Part of a small language model's weights.
Size: width 512, MLP 1024 ReLU, vocabulary 8192, 32.6M parameters.
Training: a variant of Muon for these matrices, 373M tokens, 5689 steps.
MLP neurons of a small language model. Each row is named by its layer, matrix (up: input weights; down: output weights) and neuron, and shows model dimensions 48-303. Each number is 500 + 40 x the weight over its row's rms, rounded and kept within 0 to 999. Numbers have three digits each.
After each neuron's rows, "fires on" lists the tokens most often at its 100 highest values on Wikipedia text that the model never trained on.

L8.up571:438458530519520516417483512502497494520540558480568542519513498559510505459496515577474512511529577498495506476520517482487463555486522498390482512514541540511520502512545515534495446444424503466470508449534480509513475410545499571526517515538524441519512459486543457520512515578505550468469512443426403521568512489464477452535475507505505432453520530431506548506407552505502491414513477558483435536503501416505447484528447507549476513496515486478540599514456497459501506513543464447459501543428452492502405460533468500511609478429497518432469509493513566543507426457585499540497532526486528637526518508465501529554465410519500520492467551459486477496556479428462516573501506499500496464547525503464476546448484472582532447524536483522491502501447458446440505541487521
L8.down571:585476482532527493554516496451453461508498540474485485462480541494488534529492434402494523460444428502501463580472486518545504513550574468519475421510466506551547509493553592497493502518579527510540357547516526463563492549517510481528487525441513473506537498521547499611470479497504402495502487463535504564536515512561456548527463460554462544516433432476457464534552565552473461497471526479445470505575485494525541519429499477548444436468531490528533508466497486474461485461515461506482496524495544486584500479446505439538472485509509441521492528515462449456517447492502508500571506501440472463488434496491488501397531546484488515470514494462473486556518519495530486542480535494463535515524485517486495548530482559449484390445528442450483494533543474496486474488380444
fires on: "-", "'", "min", " and", " right", " Pacific"

L3.up683:516487506472543446526510500454457592511505491555499579533503476522510500512504569541466454478509433529553515432467434434514479521495498521518556517495439514447506521496450537554503542462491490508534546516477497528440402490553504524554568522419471530496555535402478470509507544495509495460516466571481455495467505511485482540489567514558533528528531538539541525502434511433435478513403474553414526463556517474538490481498510480460536508469510532474443473473523518491497489464490579518522541496488439483555478511460472504566499550510565534546587473556477464580505520502492504548534487544574457466448504502490503509464548530514473496562516451459501399479508461547517492490507513447481502505527402420624440507552507477521500435554563496493467554510515478479524490471519515
L3.down683:456487445495504562445487521502542431454451499486476425427479501433469479513522477458494550499484541500478511562501538558468546505466516537459454456480512506523504481480515446475481495487510524543493456502553490486640585528511455499450474491533518462484464500562493536506445461504517466555492506408511521495556473509508505486531425484406462474463442420458417517520533506558530518504542530445539450513478473530554516518517504454598514451475439469584543516527477513490499475482501421429526441509560520467474499473512507491506563434480449480491468529457479562419446529550576550438455484487406591524515456461543484450513437488437531472452486582514505570538509534504479531580454450512467496478480581526494542473538449475445497534500434527397532430523510546505462548511505474
fires on: " a", ",", "ter", " an", " other", ";"

L3.up243:549475480548522489428558471506538466542521488486531528482521521459513558494514537552448543502469446514460501475502559443516455470510518513512500520496528486494540528463483503498495417456444433559586485558453487507375588548491541501476483438418472524501525450497549514518480443494509487425472471490481475489526565436542449514517538449499458490453477467524500489460457557526528495425547506505505461515508451584468495512520439452522479510503441492572589484462464459598566472555568543581559516453533508501536542502442518538449479566511498550531478444535546442524477447444559521509539539450498495527509503529512483559539499531404461508472564523533489515489521527543539452506511535492403505548583519470481491479398477539495502469449516502485510427508500471469438465563445444
L3.down243:476503535489512526543446532486519556488470504490480531548482537511499463532432481459530458451518487499522529519527469555441523507509529544516519536506422552520441463525433486460523550550546530479472518403518487449597437468519411539538501563549515586507442573533484498490517488536488474473516499506474492496482513502436556459506422503496488502531558575485549541502528458470447520521495550490528538499467548497489542493447523529498569474500531556447511519569501479460461505481485518472494429524508507459505436551554520422552531479530497458479485616520501524467570557509430464509548510543549542500507501470484522421504480489546533484578426500517485490546526478489563507498527503494507461460428473513553487483500486442525499540506470533519471560559497529498572562498532475
fires on: " She", " And", " At", " such", "i", " Mi"

L3.up650:458437496495475523425532454567463529537490439521475534544537567479523438490477508478499555505421485483525558477488490533452555377490488510490481479541486490462438472484556435616509458493520497420574528531465457503503460468485507554550559486438472550561575531509472416508502536535465480491468559477537503614555532510512535510495412566494572498461467554497524545491500469504510477501402451481516449551497524494430490548544475476537469556449529515510491516485441535551485583537496456511504443552564438529438450516514496492471547545517494540481535527471467499538538539522497524565514470479429411513469439505512528489448449492471505566445563428489570538520431514545511489556534484491564495482566493446492464489536503494489522564538549442543547508525526524473567492547454474
L3.down650:554521530521449512529490596486570500525440583497537537460521457487544567534486497449523439429588501536385586492458571472540503571500480492577517503473515506531489513557429543481515500513513440558504474384538574480506522523514468539492502547564503452487418496514472518531460387470523519458497507490517541447533474521569539480517542547465510460555517438459435480512465548549527485456496481514421449440533525450553484518527473480455472545561503455501535513540520473480489476520463591493469484414429545533459529492490483442492468504589525517565486454461508547526501483554526459449525492514518508522487519512481433458537520536555513525587501513534495493477528493437499473450514479543473481516436550540507505509463469490525530480480470495426446517405515492493530448428547463
fires on: "),", " their", "\",", ",", " her"

L9.up163:535498493519510476534471466550457524516520504454483501528540453523521491514498594456546463462465496522485516568477430440431477537486505507506468447496502519470476517522529452487454493559503577414518441538516532522477498470550575443472481500526496502435479522493501562500531573503488489481540505524483547595494458476484486465490535545514521466469536543521462488536520496455492529545556495563470505504497397468479542413431462523444479442579480504476460498504410495468549507507541501515513520480570513525522513496476460565582532486530428448521525485587472490515530578559587506457527472440448509531486546491488533463517503426524480581485447520466442509488522546526517491475578496537431488488439508488519544512432539457460504551498480523551569477395488494478448458515453399
L9.down163:485506450520461477544501588500548513524485470482578509517488500461471509527525477384478484491455460497471514462485522484526512442436539530511560507510523502496516465560498480535487503415436492434541461438479458511512531455506518443535491514478496483504478445587525531510556491441494511479529526510476535479497476432520459520525472500417379549493539487598499369580474487502495465455490502514500491526542505420531514531523495514525503456398521445494467502527486510436450537487556500488496479480495537490473526430449478507485541502437540502393462468496460547499475428475488572521521501516496486489502488470533427547504541494526541464475538481593493511440479497452477478426510519504556534515531469518389504500529515471507530492462500496461541497453475473550541482426455520
fires on: " ", "-"

L9.up203:483488457501483468468487556525590516568468508471451502510520502541438510538500517490500473530422580461495560476515540495496430511483455498461523514433498496500533458577426432536506507480583469472524530469485414543500499548508499533583475484518517500471489518510503486511598543497472492455545504499524500555488471484498483476532473484514444495451569513448483602538470505491462474634478548560447455473512492474456594490517471523464576486544540526459495530464472452522513474496545502521515488471504472550482456419550414594543486492527508460490451500497454529462465466520560499453514487437457549464509489500508475476499532533503521470530500521496527548520595502567519525476544562485522472418515525464549458563493395507511504532473569512495420510532512479498534504480543411
L9.down203:513397537427492491493471487501465441482505502464458510446505486466509524409559476508423504560596476492514461542551453477521636477452484503489503483529483517461492520499538525403492561541482531413489542574482544553525540515420521552482545520488537539467499474483562538539440499486510510606525500542541499464544488520453454494489534467518483500464507545524529550442483529499476494514503403393579452509517493505442441495452478523510486505477462511542475516550493498501535542625557522464479500443486522543490563479487531500440485517419540468534505512466479505458533560503513498574378534475552499515512482511457521461404480491465577520424540505504523507506504474486468489529464414551498525520451487495476471471554525544468486494480438521575454512505494553499536537527507552
fires on: "ly", " a", "0", " de", "5"

L3.up977:514512500467518474532515512482525439524460525519502498485533571436495496461540477488450491517423536416552523443454457500438536534510527485514511478503468567465478624469492537482447473453500449511488534451546517452546518476523496516466432514539498431513534539433583521487521590531553515526529472515594437534461557416486495466512525480523444507438513526511489461544407458504484534571459563505421444502530477446556485504545523437527497526452509496504587457438501494491462485494452513457499510466506515508536503522396487523571547494559540487555478507556498456491520508481514463539509574498481559479361491470487544584487469475514497483517522575488522478545421476530517470488479496602503475482440452506456470529519492483530486564486525448539454542543532526434513560480478569
L3.down977:557393491507488469503469504542488473430523499469527459463470517443506483510560431490559546483476453505478445440496505425509459477444549516458517481505448529521476496516522520465469476507442474459464485487531483504511420454462501533507557417522480474533500493512473599537411505477571513505477545485462556410487424578544549492509450487506466495513513382543507558500511513520518498464414455530498460540501477553505500544537519477503506435498514564541507503462502461547498453564505462461532512486554546526534434411507483535540524506406469543548481521527471540465457540511424500500484494443502429470505515557516522513494504452515517497543492531496502576536586448437439498512449471454533466493441499494507481485483570425480434434468491534485450494564491455502529452536511470
fires on: " a"

L8.up453:462465533482543459514478572550497538476522497497469491419541461425458488505483427517499418567419500435533500518522523442498486486451457519455527511391499415497497476489471545466550529526552435487493515487513537545434502516445581578548561440529559448415595513499409493462557536421513499443447501523511538510560532519508481498503499581537484572519472494572478513532493454517527584507521542510494475476430490439464502441425514457473528535530548536450517485462489516485532455595545545487502433472458482491457505485520464497490463470460515528516499572522503501473478499491392471467552502561469439492532441515526484549501484489506473565533466448547479531506505513446493510489461498442527416498502417489480507508538505495476481463481482487365500492557500515509470476447501443
L8.down453:531517424499508502574523475484529467485483476542514514466492473543442488463575481500470570456582545591532537486455495596517533493553515482570529498575473527547562475472449481498510538504423598517572494512435515469534510431498467464474450579455479445547481519509485559554521513535493504537496520484477439469511455477495488494480540521513505468445458554515491562363514538539456553431435534485562575551511540469533500574515509502570520438484483486547518523541537490430544495483488461453484454544506478492547487539503527481539531528494509471478497474507538518516502528596526511578474480594553507487482537513518516462484529538524531550569514514526567473482522486520535453529434493489510522450506499518546495456435504512456523485565477524558528496574465438532466519470499492
fires on: "-", "5", "6", "0", "7", "1"

L3.up217:498561470503481477492517461444522460542457497427456500525445513535511508616522524552480494513478537531508476435430547484459446537505501575459430403504466500534493489488534553528459469485485483472477498557496448451522436451461556496580527492503561547578502493504580509500575503527428453559521482464496490543484516502512477484547535516517492442463533466509516550519527521497442509543450594526486553416481428547585479486561467551571488546478522502556526525476449511476500481508511450532511514569509498486439520523498441565493509530470460415524490499543487446485466443440499462490508486519582576526587410573514475502563457496485429530496447510509572425518567489544556489490485501461547542484510451533517463454493538484507542502528472515499520549558562486505473530505457504
L3.down217:450531673480509476533531505417564457496520519585458511501447472551511503436550413480498507455463463536444538530477412489514498567511454480502531497438489478396490524521479534473498551532500504496471468440458571482570536486467445525461519434487551534459461569545460476542453426514585529463407483547569452507514499486524519563533461455539547467499515526487491500391479524504570533524514482530526473548452520543491531506475518504484455452585479525462484528463516554445470420442508576539512473479472482514562431519478461514546484418413539531417515545423482518550520491524570544489458483453516385399506503427465501480508542490522494568456499532434463513465458490535533552496528531470495481528453487498517474459469493457524447559498408460471471479490511514540493409531482479
fires on: "H", "el", " La", "MG", "L", " Le"

L8.up18:530530514450527568487530519444489520482590566453452562569518512486523525494525477482484516586549435572514461445534474530593545449482564491521536483502563507470491491495494474537481517474488521507567478480545476459533497500525515514522501523456440518515502518481501508529519536473516571516508441512508511455531392492425476538539466543429531489477398523461542430430492461557521499547478427516544507455517503398448530448468502480511455469513473463479467433489591482501501490506533482520506545479544501475525488491547448488505490465550500549541481469521493619452498505477569506475533446545469490531494501465485467492541521521518523518530547449450534476440484506431457508479535501547505517519567540550575497564446473551481430551504499516534470483492490411497537421445495492
L8.down18:476468498488515536474470468506490531484501512481488409506453505496467464465477527479548465570477475465558533533472497525524472542502448485449500477524490555588424557499466403478492560464542573506381546507502426487542485514496488538533475530472474473493513488553497499446581526564554489467536539488545475507523532431505513485496517444493596500539527500486493461528494455540527532586556500461534592602500410474519519493502513498534588589471532478500550465554495454504495540487465480430520482451473478521467515480484458546458458559485600463534532488496516499481514507514506487584414567427496530547477505538520567538490534463515483476466440572512492436521486569474477518493527557463512485488468497510510479482493460511544461414484489509512450560468494484468528475556451453
fires on: "s", "e", "ter", "th", "w"

L9.up628:503495548476456447518486464506453458529431482512455503502474513488460477504433543489466477559528510445448527540445545489544541508582499582538506496575454562549422491499510488508497589526508456486502463489588509515512540466518431475518521478516556480537512476497534459494455531540525526506461485541452495486447483517507531554438475578481536491530569476472516475538495435398510490495565468513520492554510482443407590522512509470515524502484557589483507516474446556523439578499542538512508404466503514482534474565446506450519536530524522488540505508456433419491517441503492504473545441495514502462491513434560524466542442443482461562465513533535513478474419521488442551502485404549478540480426599504486493527416529446544479461446467484525483497536499583512449483484534468
L9.down628:493548455560489530508551535582494510542519550493544520442424493489512475425556522517529535516570514562539466464485463477459472499457411521476479457500471450504513480516450420521500442523509486497559460489485490500541464447468551528474458492508412460566526498511499492504458447497508517494548508494486501486478527516441501432546503460450450487461434498564486454464495506600490496480464590491470582493533484532517482452524520478503439520512501449440509605491535490499496516451493464493448482513538483558480520561529485543479549498509478490466489493605506467505468488433580448512484556528488435540558534525451470460495571563481562558526525447521462532477555540475536492492526535527514557488548494488494510482588470484442464479507484427507496497420478386539534436501500516
fires on: " ", " he", "-", " she", " and"

L9.up185:491448516501508453541507528456566600501492432481521470470504438514535549503501477503484477541453478547435490492503468496502465491563452490560513504453508488448578476517601541449475461445549515456496461563479540619523491576462594494548578459500521460475517518561565505402494525481524442493443498534514496599472526465463489472537479529496455505464489517523433455513502527484466456485550515485493526480529443545521531439478472474498514445558515491510473501486387476557501504517474431467527490548558511517518558459486490482585474556567519472547539612578508454473471559485534530475535525489435529427481481532481488509436485503465551522454512517520570571534490492514533522575580428445446519486469432573487426490522500495439480492571567484432516475451443519514542496457499452
L9.down185:516550454460504575459530450515426433484486546392495486597474429524556490465548502470525504469589518507532462523487501499452470537461490497452495487505503538554469518531444520448480535620506537464507538509502504475519538419503475532466451520500548450533453467461475511447527452558469579531559572433535500504465507454492469480499472549535523507466526539502507505431534443584480488507523514572503549565526499490575456475458482506500480481468521556408480521491503606513551512489541488525401379488468475548468501504554469506554529542478546518469460415528507534526586500541519506570534536452455521435517451545485459535524486523511553558476524559496553454557549493456456479470486524445494505460474478516519486482535528485514515493437460534575483533558508483572474568465511466
fires on: " ", "-", "o", "–", "x", "1"

L5.up573:501437497590447484473556502476501566518546487466452439483513443513475503417555486516466474520456506538465482528503526424500460549504532503494563492491523529513398434574489550492495468512526482522519515500576513545462484461458489522540502476467539525431423517536452530491540550537472461523486443487455480523547484472472540512530481539557440507455468498541486462576505493537526521506549446539465529567498525511521511384480520480530567496533470549447533530553529467538495570523466549498557477489489554426518489512607480508534588492518515538405549518484559502598504538479496584513485496541453469536470493504494489580451391531540508514471465438472507577475507502554543496501504481492497456440504527509454434451475503486587511552508518538472467464539417433459507524496519521
L5.down573:523446558494573494496494523465497507522436456509528517477512550484508541486434571468429494507614519487500491493541522480500474477537510464554436515488455530484571496507516483535541522534513531497506538520513496452447513529510540563506508453532431526430487432534538437453455594495510503437473513489548448448485513518526559434452503549517429440550515447520500478424513499467490554437384544518519555548488435487476480528547467493521502504490482535545417533423468530446480470555477554513497505485456491585478526524453554509425524552512444541517478565524511492508405513496463466438539514539550516440494475547484477416501555458472531512520615542490507476515524497414484474557485463525471482502478494477563479470506472494492534521516458474499473512582453484494422471445512505
fires on: "5", "4", "6", "2", "8"

L5.up234:502555451512515549469472477481522500529374517557556551480496457517466455533484532482459504454529483459482437542477455533498525456479437468518541460521463552478510534459531517548544508512546513507564500455476546522490484502498470513493458555480506462459532488521556404478496458428429479478522476547500541509514480528465546415518490586416481500449498522529508528508503493461497514519504453509517432446525485497450428525505456485564469514504522476523499548452457519479515469495505525507510374493571498503442482512473510461512504540497479553479598487589476544530516614506466484529550495553563454505531465459508495498476485492465583542500557435498537448524522545470463479543519462493537536406487492453480478528464504483537501488448495497469499518501445511465514519473479540
L5.down234:464501475483454554497545557503505443503476526494549512496526483508570507551533553493430456512470525506415503438489481531458441523486525524556546489534517479563445489483514547510523556555390498525598477520507528465571542507454456468517486468467474397536533542498435516543482505513559553524492475453542527466519448554540446540533490536467528412570524490566537469461503497560477428557495511477509509566408539510600465478504536502529451467527511503519514495476558478495412483542517544483465489431534517497483547488539478491502444534510495483515443490494556515474561505479519562561489514477483474448503551439531475463526499513452507464537499477551483538458491462463485514508506510521472563512454491452517563506547461544534534442534461511408487499488522441437497507499563481
fires on: ")", ").", ";", "),", "\"."

L3.up474:482540443455521435407501540462490513490540480512521403460468570462485452548472421468464562490553511532445467511521556485415558421449546529561500439510552492479540533553462489433447460508446514477529466524529463571557492503483489398518503410450504524532487463507494539553522458501489473550518529476481513443538488506507514534481573543527535429596475501480500481548492489417409474456560531490497463452407490424522459560470556458446538503451535510492501499581550473506508520560565602480525448523582489582493458441509508505471521513478446545502498536483491492536484571527560472551526476545476539488465521536505476566479484508506506520507437443480474514506518497513438520499541532494454483473451492490532432533511478542532441524539489523572514519543539423465566479483481498
L3.down474:437506497557547473477524486536515422483539603498451534480476507549466543490445576517532534490439515463620480462484471479461553567594468492416469539513500514463431476482538535561531480485484529513464575541506497510496504553506534515515440489524535505444454471515517556499470516511538519478456496474495393525496464488566472433462479461512465487415507528476468476501564422509528499497420426501466494592543505546446518539560500563535480512518480431522563439528511471512475507399480525433521526532465539471524502526567501520588398421525458517493476475570526513503614528517489560517491568473436448517544512531440508460475582514503515419540567536531500518441593422524504509483486472465535492495574549505416547479463498498524447549497433483460507461456497541471469494542516519
fires on: " Robert", " Thomas", " John", " Martin", " James"

L9.up845:543472490529555487567544579523437497508522539449546466483496522477518449565462561532479531497488485474480500474460489537536511423542527437512484505408489528493425479488480534500492479494506567517522470508579510544438465520543505531612523512521457539481582516489519484510550517493510459500533427503454508513420466480470482569512480483401489430581454436413477457563490484515547480478479496521544517430466508497513453445449442475533489529529599518417488464461518534499499489508547431529489519510551479516496532469522563470452541476488533476484521453488501502506530509570515472468586552575449560511441477468432456413445515451595486449486511570482477526479521486457466493490576480466459501546499513527532409518444539540488533425509467508494512423561454482517526525476537448
L9.down845:490536481484494532506481511502551503488449490503493486478420539521555514457498478523570465497544531522577503572470430494501482474473536535481560487487464554514499501480560491467480542575551471438529544420470413525563546480503422484441535466429464452551504540514525502457450472519540490544451507462548545533476568544511542480571516491443461514467404491539483482552554467531512567516505452514512506455507486495543544536457430476489478518522472504465516540529522501555514438498448542490476457550525526497490426517506526515443480561462543505444515514525496529472460498464480396529436521468505429505509522564466488505513551536468486504449434521474502509483492476559486582524513523504526527411566493593544546506498574512357551513426570453583542539445536456462513484491584465
fires on: "'", "s", "is", "us", "t", "e"

L5.up469:511501457497428470519433547521490506527492517505466543516568544499502451487505530452476481554582488499540460499513565444482496531534550535490481489570490506547590405410420482523445468461473457531495518482449499494528514506495535462426502478402521527505484482477561482484503531564519499469511599437536454445540506466449495495464486514478515442481483523520527488500529451451407512498486475533513536520502517488488583527523476415494549502466434458545563510532551432476488521518546478561541537538469539524447495439500485491451554519519492551491529473415547513469499441541584497518520490580488567518466506460461494590514531514517465480489545473457458469527574481479425441500477537500482498536554533506463512446469533501490525509507492512550463523527572442503486525468463578
L5.down469:518510545566565577473516537446473463486543478451490544531445534535498528411526489543554551548479501503485530531514496547521528441484546500552440529500500474418563534450460502513564480595533485523506468526500487481536469491539468514472432510569476482591552517496529535504432501471441399492383427492548447584438488480465476455499548444475522580564487567471396464455512517496573547613574541485521485540474504469517516504507527483536517546539546527502489521510570442540489491486508436474517491552364462493566555520471467506528440462474500417513451536451466511496479476502562408518489556471501499470538470446499413539505479460526493561504519420494508488540474473517514499499556465466512548470557475505466502480482506505470553514499518491554561544449452558447510494487556487
fires on: " up", " Up", " To", " down", " office"

L2.up1016:551417506530525541507449457494518496545543433515501448423506472519489491497520427544511541475456452542547466445430553479507477476490453527441475538468511462547498454479520481562579513432500524497598506508532525556508551502509420470489430425471491486493432490529523494536540478496491512526511485527537528510515502463501450558514525448515508484497557575510524558525520505589548427527539552540601505405531492508485556540479474504467427539450440533451553533520494519466474512453502585513508477475531519561516533474526476541559471542541475563488521476467445446515534522539544496489534501485540551498558420487569450474536489511511418468481548456489501505553532491490503535469542512471435501439500456468489542461492526435502468514488453606470419500567577471493501531505444485
L2.down1016:505457536498505501486519519445536539506509491516539554508432489501493528559464525445483524472491567522472488593519464477565504546546514439497451503517509484505510519496473488581456521478482532523452472477475522363498467477513541467493528574496495456492518499517506446441542524515499596489543562550513511466507506433522511540508463540500490440467507509513472487508500476447453504506506502510458436509490488506514402498599474487509487505511531508527521558457459563525492551563543513367476583497507504462503476535540525478505590487435507424506564499545551588458493508489433525475471565577473426525422546453448445497468491454484524440457488507478511540467475513507476534485466491485551559570521457524416497556520501471490481558495544485511470447507433553556544484475520510
fires on: "mathb", "aba", " Che", "á", "che", "ux"

L5.up455:529580530489505496493468507535536469479456510532477528467521544459485504482477524505504503489542540447477463511432497524442520579432501512503486460484470627474447548505509470501458488575456447468493490512505498527417579455507514440493537507510494500462491549490555469507529461498512413483531464501440530537582532498499484474508490388502519439526518481504423540545404539511482509491464458461496509500466489458518557521430474474429450552515472525495439494497432561520460525482505455602550505427451476463462440458501514506533499488500474524507463467468533459583539532523527499521468539495484511471517505437501508585525484524524496520533502574530488549428472422515479443452572470507531538437453457520577401503481569502527549447485455461539484493458494458515487487511495450
L5.down455:452515416485533556536548496405460573470517516385499517473467523568535484550533508492529551514553452498527539496490496465481481504495521482499538536484501471536566538543442441496444480555446534526554469492460457451582541506507480540532463537476531493492520520527491463438587491494455481481530432465461510530451457558531567498450484488464520592461512454506554486515511471447511473535569560500492484474544483491515501433428558530519486511477473509514490506498563512531487541519485432479475516520578451540487486541494468515494461498369460506544526589446436479485493519532535548467523504476478555488497564572454443465509558479461500453521519451518510415580542571492514493498432436486493498529633514487479562440512522385551540495506540579527536523495446459522513479542466549
fires on: "-", " ", " S", " Hy", " G"

L3.up290:500469503512456464478521530571473517544457517470435477451561605463591524485472468519424583581548541504492516496433499531594512501507483581562527527506502517472492458468484425542520536499533533561419507515459493442497495549517541451523512459508456530534475470473544521544512496501512560495487546441492514509580523513594472457476509535493503530439524516486493491556436468492451463466487545470473505474480511460530548493523468590488516549498419566470527538507523497542545595449516521517522506513539411544531541522482509449462564489513541512486517433467492498470480506575473557550470528487472502538517441539523502486526493486443484517504440477451506502460490550525496479468491516567527476467534542487518518470479557551539496559575496527495521522503551465524535517481417524
L3.down290:537504463477481545506470464403554555469538500510505529565495502533438506448584506492521457432459529505505509501533507476475511568523583527480452573442476455483576498587521598551453499488508513505519451550502509544560537485449417516496469543452504536472522524530494543558481510509462402445486498528511519478473524570476508506576548489541452493520512565547480508413507518563538552560486478539520578486508494553492554515525433461482490450502535495490440513544496508479479466510474467414507511483465488521463501480460474516586522538561490570518532552509499577514476469385441427558464497485521512439442531481463427539445526471546465478556595425485543578543534465489466534457534487411433551423462449503393456509495517501497506481488589517514497447465420507486499449511523507
fires on: " up", " down", " dis", " km", "och", " Band"

L3.up472:498542471505585508551527456483526539457492459530472596527596494513508496537438514508405524490588416468580499501576541488523448414581478462539517486478464506466473516528544511468536518595505434438500536461528526483510535453446473572489473480446443502536504516537586475497488467442485470489509518493506466485512523521514517466578448534457536463491530532513428507516459524510487493484445448525486515515484458510473426474526455428537489435520535478484471547503557556536423497514451504524526481451488495469528504506487509550535550548528559538499590498510507458549519498562478465541448525477528435547527508458506569475443561447467518540473523479522527506454476441566453464462451395482543466544509544423534446486518527463594518544526434507468442512543504509450504526503547518
L3.down472:441491519456376517485493550549478469508464480508538437487490534443516535496512464542500467446411553499366559529467502526467455476442563554504531558504562517464522501474481502511514485523483487471468508534510468447524475459501500463474474581512548452509499471479424514515485506567590522473516455496489471516526458532553486590462593500448477443523471509454538479491490497531529479487546529440401453520550513532531507534476535481477470477542505541587532502502465506553481505486548533494517491479478515479461516536536527379483490521513491503474513411479503527491496469432526552493539516467474504515461540506467445518528476548487518492536517489508470481481530493457529502484497571479465468495450498558451556441502467453453506487476540511505500511535461577521541548511425503
fires on: "),", ",", ";", "′", ");", " |"

L8.up339:477505527509510525448498451451528455441462498493493496502429485509560487516523435520448500509451445530477535467499442513477513507479456448526412526445488538499494526445510457452423506417496482541562493411546512497487447518533512501438436472456475476483514538475515510481473520530482530436531529517492530507557516385554491495517509522490522565569507424541525461573527459489451481491474491466479462509473446535541489463532473552473540471463478550492568457439525485480511486553472532563473511467484485481512413510495543457606504559524551511426486453560495520440485514486466510530488606557565498587559475451464509563498449451558489457500546520490468480550437502457484491454516527512541445487512583482579436512461499491563429424422576499512555479551560536597450505540486484
L8.down339:553436503487467520484440471569486485467530522513507452544486532541515513464545560497609563464550538468523573528481510525472480497513548519439459530544466449470569517548519575457526492538478464507530527522505475489547454449476535490548524509615484545521554503501514506486441513489510515577425527446452513410502526537485571516524535476575461503436563490479566610521578459491479486495564532489486456445508458479480497532535440433485465475510512504524516503501469501500525458479568522450539540451462486439568571441462492607454550477452571467505472501480504508531433461521524480524524493467521510500511508473490546473468549486526515496536448472427575516488526489476444470477455435501500461488511480472512531525426501518497497537475487537461493577477411482518519526433481475
fires on: " a", " A"

L10.up326:550515500454499520535503424530513466586479426509566483451533433485579452516498492484515447512462491483493470440471465473494498476408549470498525512535598516458517535529461452481447447516510532452543503503494570560524532491552448482460528495556409480530403557529493496451475438491525494571523516467501495546458491459483496534542533534551488536498475473463505505547519502429466494449457492483455447496458435454518592496535474446434523554494573506548494568516458470549474495529556528497479455524462489465498501478474493528509517526487596518523482456458441533525537516551607422500558515567448449583483463448532508460527465528492457471483480435546505491497451465561441466485501468554471495580511448463467508501511427420418404450468480507494443546460487481577416443539399511
L10.down326:520538507480498470481539532525498451519526578495470518475425476512480486479482571490487489528549515517448484499422517559531511541470550456440562396545466468582480526543488463549517536506577538497450547538474463456537513474494507529542491474512442523480505518510553410520541554482536505595489517498553603527483474506477496456496463456465482538516475454551522509479506527563483516556512511494468463526502512490514489448534536458485471457474487534464466478517489453499547465479478478481498510543492534511530522511435526499465550500530482460480530483562468482529540461402535511550509503532503518509440539536490470493384536464532520439501508557455446567545490504454543468516544467534523475469551540564505452516511515517463488518468513417521506560496447560440509501446570477
fires on: " (", " a", " in", " de", "-", "'"

L8.up872:502455482536559439480471496515495480475508540458567531514520460497546519456485482507506468502521507569455495552454530534457449528511556497410483515470426433492562406527502487465456530551485472471496447454533545532504553539506502475511409455478508525522492506459472507496434441623491444436508489495467445468525584508508429570549513493513518421470547458575524620478484518465454486453479518533476497516458458478462506502447497467511606487496470551549442483483435479523586411512562563443551477527512485423472476479498571494574518459478477523515487449576517493542499494520471559512556502455579508532542531523466508513527457480481526451561493485479488537518464552503364463520496531525534484471530497517483471477452453475515521467496443448531437474560455481421479473574497497
L8.down872:511634487487513459529472523505500440502505479486509509523461518495540470506444497496545483483536512440486573453421496410500539450507583489513520574555509565504448485533484482464444488472559510482446465466434526539564469473545512459487459501496552422506475518500446436491476528482459538557507553487482468535497463501508514492464503524554507575530434456487524461538515525462552507499508488496572561573487499464565456397524458520517421576544484448434465403553561525565455439469500483461447437493523486518440449505451444512465474479402540435457441520515475499533484467456509479546532516476492438516458491454521456470556446507508519504494504507446465511522548513573582545524505527507513518525503505460547434551529472437466536452477546471518510503504532476553540532447460493
fires on: "-", "Career", " and", "3", " no", " un"

L10.up821:527491512485494532493516473569425498574519444439473561517474471477537498578463542473550492555538474451481431513474513518399525582520557555476497522529519485479511488515540475476587551500490519454551521564501556514507509476503522547539543494549477567463477495466517544518541543513520543536465469483503440614571491473514436534529484500564525439527569491436521473461451522499480546498490429537509489528598606540465487537468549506488509499506490501498497589530442491498562551466465597457484439471419473423456550464442436503486544518532470477554535444560467425511530550533608501554497450542514530491471558412538490580495511518474419566505490460572485514492432481584467538524490485564477522457496454542538480555473469423522459494470475503419496534478423501503534457505477491
L10.down821:547536558565555493478499562553541480519463494502479450506519492537449490504531541489515517452499506543508487558479484545539576519506495477467483471520494459427523540446435511489471565446427579504497495477545468496526544442402578481527568524529483520529481587551497388496488475473437540489593468506519506500432435490518469475482449484454625481554475483529456466534498463524529510479539454493492495421522450483576420483429476495482531538464489499515513522485471528459533490453473407486472535533521490510473527552514480479574467568435451555479530519489540492446503488499547570446553501469466506529444497486475538456584534501546600448513490571558485545528513530497493463430512504445577538419554465562523525461560482505498502494487523528567480504460477473509433529551513506
fires on: "'", " ", "g", "-", ","